config = dict(
    vocab_size=16384,
    hidden_act='swiglu',
    norm_place='pre',
    positions='rope',
    rope_fraction=1.0,
    attn_scale=0.125,
    tie_word_embeddings=False,
    init_std_qkv=0.0226,
    init_std_o=0.0,
    lr_head=0.00402,
    decay_fraction=0.431,
    decay_shape='sqrt',
    train_tokens=879800000,
)
MLP neurons of a small language model. Each row is named by its layer, matrix (gate and up: input weights; down: output weights) and neuron, and shows model dimensions 16-271. Each number is 128 + 24 x the weight over its row's rms, rounded and kept within 0 to 255. Numbers have three digits each. A neuron's up and down rows have the sign that makes its largest values positive.
Before each neuron's rows, "fires in" lists the words (lower case) most often at its 100 highest values on Wikipedia text that the model never trained on.

fires in: "was", "is", "were", "as", "are"
L7.gate757:106156141101134124154102133125141130133180112129172148122124129152098121129131128159101126153167171106130155111128126095143102116145139154119161113096157122143104126097137080144128120131126103118121107138074131146121134104144149161110137121129115139153146081169142163116078104110146131145105141131145060142157106127125106102110159093139131095135177132071140163170139075125120133136103096170148132129104127146113135119178134142113128164134177168101124155099131136149171097122108130101150125122119129165107117139144119103089143118124121134139128076097122131122167164128099048167098096116090131122103189147101122120124118111090145114184090146162120103122135131174146158149139116125130079146113179151093131109144083111115130135153109146129126145099168118132115166132127134
L7.up757:135111129140110125148136123106158110138079093124149159185152131095147126148142082136113119106098116106075119132092104145140093163146146160113121142141130136152134114137122125128101106144154127117115100121121141121140119110163069114107137097110170149150118079136146168096137133124137123140106170112156149105115153150144092122112142132147113150128141124134118144141122110152096145128102141124124140071173155044150126116088124079124133162088133142154116147105164148124150110132173149139156103108159112145117123092086142148129157145148118137152131168134107113110118126095096110119133147107146139132119122121081117142127138128104119189109114162109149119128145076110139192141148113098139140121120116156131116141140134095105101125150089134122063122116140116164099131111130160
L7.down757:128074140179124167130117104112171120119135123156101141131157143092139137142138142082112136138141137130114117154080131189148188163156160112116111133117119162100119141156106140133122132117116143123137155125144146119175126131135095102132112170138150116112123130082090082136089185140135114103119153131167126132130136103170160137142127098125112152104165095166142167133143131076118144104178105155116118143128104146122161121139126123158140112135132101107136119142126170112098151131126138170117105100131152101107127109078121139129174122138096111121129193129142082147111117109113147126124160070132131128124154120127151117145108121182116146112122112108166080098181132115146140150152120133101140130120103125172127093170155099094131154067125129126129082124134113149155161097150149

fires in: "of", "bank", "court", "chairman", "government", "manager"
L3.gate1462:151120124159112139120122138128165098146159097159152137115129135136130136107145206129126178137143106127138109157111155160091100106163134139169125105140109168113097155123120158143085120117146111127115114156121143154099118117101152115135118139170119154110119170142101125143122154155104160115098141121158153127140122165120141091149121115091149181132109096124157120139152123122167103130070136165142132140137124083168133116090137090105121106123151125101085142121071111110115122143101087139137169100101204100118144075183141070149151128150132099116136098079154123153121138112122099127135096111121113109111088156117142127140117166106106164169129120146102155119102141148101107156120114102157131123155110135130141123123123143086100108148121179093123119123143133138102112112152134
L3.up1462:165148112132153167117137121171151134134138112141121104109125111169132129113116143094130170132111098144156155147163115174117132115131086147183092133145152115126147118151148139110149144119119128154138099184123118122100117130157157144159127084139090167153145129109149105132155137134080136106130143087150109140132161138147170135128136089129117119101141085118128108102143136131147098159105171127138149164118113109073092111108147098131099159114127120084093163146085124121106114096157135149182140135106187097131136102130124134125137124142121189137113138095190143149116125132139122136154129130098131104106098121086126127137111170142095142137094130146099157144102149156143141125140126127169146147082098133131125131128126157128113079150107152129143126156163113111105114101145148
L3.down1462:149134175101117129153155078125118168100132107123080123158153155123156132158127130130109162111113143155131093153148102139153127097144142152161140104120092129111153144166153124144133134130131126122139105137129167145081118100129141138124104162122132115193137153121203137149123161118140125123090143132150131135128118118121177092114113125114121153094144097121118111164135127117105114132089146135145138170101126143118109160166097148127116147135160095090132191144103126093107122168155096147147142128167158100116174107126106129156108117145109146134121152091146138178097133108139098159127125133106130147108171133104133120145115176111128098120145128122091162117119160120103095149081093112144136150118123160102154145136137147119132122156145147118131122124167070081087103137178145

fires in: "to", "did", "could", "help", "can", "willd"
L3.gate483:156116125114118144117149131070116091118128137183133148116136136147163132105091140146135132123121120133074076094125118133132129113106145109142161157095123107135121130122103144116094103104122151129138116094088129125148149087102137145134119134165114091146153108152139135133115158172138174153149136127180141140149153143095153122127084146102092152160135119137142128193124147117129131106135130099107108131142189145104110129158076164112132145123146103122147143090107149133118158101083109166155116120145113135133075152211092145122144187111132116146160121123134119123106129135080150123096136084121125125130155111137071142079140106119118108136148168106108109141141106111187158160101153154138103110131123112096114120105091100169111113161112117146157162108128125155077166167129105
L3.up483:139098097146126166109151124134139140144117172191134136098102129098131134111085145134100127123115100153102101057142144148110150144146147126144149119101127108147112120186121122133104114182083153162147126140158164124109143148135124131101112081102117125110120148126151116139105116129132151134159156100107157099141147127151100142177100118115133102139127142175144120160065130161141130158095105126088166125118143164113119121164128131122107142130161168145122134137101112166151127093124127152184183136159154098157084168123147132114135154143107104156173142061128149105084092157123140125150147111126117150110104134120082106163122145138143123171100137094124103146135100189165131154136131124102125094144163155068101156108161147163161122117111100118157132151090129163111130115109115
L3.down483:181148110110134149142157135129196135122167112162130156115128137150143112128127113107136136121103071132110118133108142145108128116145160109140137162124141113146055114138106102106084090132108125090107147123133144134148141118123134131160096155157114054154148109151105154135132134138114129143131109109136179092121141124120113124096128120141119126132109112113134127156084148148112126130119124073094177157117154105138123100123113151111119150123167143133146146148147119118145107073103136185113131102130147109098109176173119187145135169128060127142150123140119137152121132142137169139150147110136123130159139135112083129158126125128095137111130156086138139133099126143153141138152121113138142070133153113115111158158114115145089110121069115105192119120138135125117151106167146

fires in: "is", "was", "north", "be", "been", "to"
L7.gate808:169157125134113126126106140095144146141106112152091145092156144195139135167133117132126150125116135134119133149156129107128124143148124106101170130106153119125141153112090100120105173156070123156126104144178135114149139095109096118144150145130129126183093106156123125142138166142120119170132147162153094131105166157138154153131126137140144150128162139121107123090165141159073140104158124138122124162132069076154131110145117151119102147102152143103123157133131118115156109131139155107123097161135119127125121100073116117145110112116126104148150105157086139130181103171144123128112167152126140134101129167129123102104092129112110116112141154131104112123136153137140164145090159119108118193137135157153130120089102102138133134144115125130135142139126154139152121098106123
L7.up808:126101112138121091110118125142101162189123122149120165108100119135063101069111149118158120135089158118126113099128128093080136155140094058118144121153141153128150087108127172110149138099157158152094145125173133123137106142087131154064107157144125112158165077149096149146107181108149116142098122104146155140142144109124171113145078158126106113132133092172126105090147120169134144125120167116183153130117146147153131111112079123112160131154143187128139143149119091143096119174112121103136120120105095125140137117117084124115129111149121124091145111140138117127150136101149128125104111158073075114098123165096154163101131164141079130075134125107134153144124132093131145107145133157075098124107159108091143111127098109144141127137144122152113121164085201119089150111118175
L7.down808:123106097131108113141096146121123143117110084133118149091140136136178127091126122151110152131110108111128162134115151088115128138133085128156120112130118137138154146152130099135113088143108108155123121111152153113139124086072126125091087158145152082127125137142104140087168138135171155066165095159132150128126124169103165091099151091100152142117140135138103123134091104133121115132163116104104127156176107096129136112102105123181123159159118139096110127161105106113113093111127157134091134131155107098099135184088119079085115150184134093127105113137117157137160128178147146102150104123144132093097160178129142127092107161129151083171154164124121117115095117109147127092114125144066136133107115106157130119128132136140097117162162129131100097121118113104083117140116120

fires in: "by", "in", "from", "when", "of", "with"
L7.gate1004:105104158100144112150170157148106127142124124110144115145146091112096173099109153191137129129124126140110130163104121059143141128139106142114115113118156123165117107128106192183130143133188115134103125171099159150153110101111107128120108156090158150148136106104117091158143133120111125087112119107122130175124103121109116150094163124125142136138133105120122114144128127089105137138147112126122161167131114130143134121088142099086124147119144128101109128150144127103146115096140113140109169101175123117110121151144084153118111107075151092111111112122100133108112141078149141169127146110149118144135096153150125119116113137137107119179149138150081154143118136183143076150131115137107151128163163144155157078087114142103100104127159110104125122090145141134166134139111141
L7.up1004:127100144145128104158087139117113148095110145100095116138152130127091132149098114107129143094117126132112126113095147128113135121158128136107113165118090153113116126094131141133111131120112094127142095117135141139122097119147152169143148114112140146130120089104121093153106131114130121142142111171092130142074091121108129109133146160132129101124130103130106133139146144175127162150134193162113140118103169104149127119117122112114125123151090132102104092143115137150125126118133094099127138123115129152116062115107148113116160093095112118156162110141078212107146152074094166128163170134118120091119144164094070123129119121149107119158143131144095166058069097084111118120122158171095155121171139140131124118099140097126099116092149144137138126135171114166109151150118114
L7.down1004:123086164122133159119110125095095113136109136088116129141150136150127103106162150112143180150129143130103124145109156115143124113109129127133155162162150147108138109133110127125115152145097135140147135095112129101165148148141113154175122171118110159135096130136124116090092113126147130163147096182161110134136121102104148142138118131159070138136120097125125138137112106153125136113131073098154168108099118106138132115114106103183119115093101105181194142110131184148199126127111157154137148112116157133124143148111160129072101156129118116152083080094138158134150084119119144142148130155101121126150161117125123088121122135115138112116120154129127149165128150107120133141139131145122109140162125123153097156121162151096091142133137095117156103121116129128110109153160121

fires in: "chairman", "head", "manager", "coach", "chair", "professor"
L3.gate797:130149115130155176097125132158093145154101132102159157207110105145095136125103105118140117152131109152124108129102107130131120095131131145170123082103101135146140155137083125145093140144152116132122127129135127110107154138156151116130107148157116193134121126115134107155086141182168159164088120121130102113126121117145116092132168142135122114139148087148157095134152113143151112120102151133094127109133155141128144118114178095144105170084146120164155129126147082167168136106177099137125142095132132169113158126165097107088155095116144143075116111117133148092136118134161150120151113159114146168112143129114146160123156094114175149129109125127120128118114138137102204121160147136125115107115094106130150118175126149102124145160128139107096102098128120112128172093132137
L3.up797:142132124149149163134129129147145132130184138142114091136110091171130135164155121143146127124137152170109128130114122114112104084147137133144130098111097110146140142149089132133109123137142099138122155122111141135105101184125120151184153136119131127118136139123104066101102114139111132141078115082166089099119095117161125127130131148094091151127174107123125116103115100126151129134099153133167144142118119093149157092147136090109100134087148175147143111138152132139143155126097124090139133163101159199158150116103083111116130160135108137121095123120121141124124171134113149139156161143066167157148170171136134161172125108161110137136112129122094078132148155163146174100144107114136099133141100090108164150198122157141137148129138157128092114158136104117127103090123115
L3.down797:097126122189121170101101110140134124140124088137086164101103113116135132157118122174119091157124094159095101124127162145121109120131109100147124130133094115124123134118117148160131124121119123120116113134121134105120166118121134110122132140140162129144149150140147091088115152191083101086097101138107101108131125128168105106110128124126120168111118108139120131133138096105144135177140158100117105097134134116129138083127135155105145134124116182097099129117142109120116145126108107169160180138133147169124147121111112126133163150111126105132141166145088145101107172111155109125129130152072170154085154140095103120137149156108099157138163111074105102110149114149119107095150103127121102095125124055156126139168094158154129131137129143115130097094126114113151087087092093

fires in: "as"
L7.gate1087:133134104089132078134096120136103092129182149147103160088099154162101085122113134145087072136137117092163175115099142090112142124150109150131112120161113130162131178160154106130112130136125128161116127088133170134107106181094089109152071166172132122125096095150149123106121150121161122090113144154105147118121078121144126102097173104106172088124121128112165094154113117184117197124119142132117148123137148130104125111107176108121139121142153106103082136101149169081115125167136130143119119109113151108149098129146109160111104135109114135153181126116158147161145114094119154138131118114135126155116147127101148116171128123102165074095112128127136124145131165096178138135122128125165131080108139125109137099162146126144163126116120112151157167174117097122094147135158110
L7.up1087:131132102141119099155160133090130109168170150091122105147137104109156101099114128120136130115152100115136094198123113122090163111130148080106137118184101127103107125082123139127139156158129116133112121134147151144110101094111111099128120133122140141072086102167145111096140118143134143099120162120137214127141142124169095115115095161121124141132150124132157112162160133130075127129125096157163150167126100148173138120145167124108130129121152108138139094108110173148130156108153149147136152153150098151125104163081125110146089149152186168092135136103118147175122124115120147180129122104151136105147183114094096108118112136115138114078161112141150146136104120150128163145142110122130148112131141120133136114103120152136151114129085158117131141110155111146152166128141168
L7.down1087:156119113124113119109115169107124129143168102152121146127131170121106092142106154146114085123132116192126111134130161095127157142145130113124130141121114092134089138134142086157098132138119153098135130160108109109182118092132115104156101143102138135113130126203092111111138122102100128123151111157154104163164136126129127148145141125152136164133136180131137109147124120133132147112132136095123149155098135140117116087122168129138118162161124092131102104138088133107145109152079109132133119113139097110110108123093146128081143115140118156134199104160113136147152164070133151169165117131138138058120160105141140105098131145166156100108127045169101127134158152152180148158118114189101135138119111100096153121135164121086127154138092157133122116129121123137165117175162151

fires in: "to", "from"
L7.gate267:126122086140125137078112155127136170127163088130101130131129096135081060126117144135085132109073122123047192134113135137114119179086135112134113118111194080095156120158117127083101157113141098127122175105097051149177153126141104135127131109120121119141130098101160143152145141140160094144093161128116152186102134139130090143144132128128117160091144114178145142103134112102141117157097135123123129121127163148120116103139143120098104121105131147101103154151145104131161122165115135204137150139101150108134080122141134156128153092139129093130142136173143130122178182134143116147122092142115132069130178116121106126120136121117092116082137176126121107126095152132115108157121094112162095123114106142117111112114127120139108158115142116080161106090152132130151167113157140
L7.up267:136131107077139117141127170118149129178155134111106150114141119101093104143122136136118103115118109143089164148133085122160080114112111103131155112130098117110101103150151135128111130104127093169122110132110079156143131129115127101097116131125102155140149101143144094132094119180164112129112103113136106187114144081133078126099161094107107136131102122126123130147106125125101156144097167120117149102123111139124108104183097137121084164140177133104136146162143128126121094145141121131098135125102145169130090126097129150130115172149115106087153085157100109109092152129138110129126117115103138058108143158140134150121093150092071146140163120118086188121151160143156137086153120161138142159189093134125111096096144089138111124138151120142152123135099150137161120125139132
L7.down267:135113117126119134081129125123145113163154113121125114102153090145113099138175138082120090164094118101069087143090102141128086107135146136159133137113180145145140157139166132118141100129190117102147131127155090125120157198120109104140112140165118083121109139153173123111092146157136096106115105124121131120164161161096092125088139090139130094148096112096138147127103116187137089142098130129131152101124163090107093111135124116115103133132167131135111155173150129104150126161148151151137099124110145122112135152112138101181129128098093120130132114150112135131191155128111128138164147119120108099151165127123143077131097145135104143141128141110131131152117100118140122118134107137112127128157116122169105103134153126117119175133131137118088086120168094181083120168131142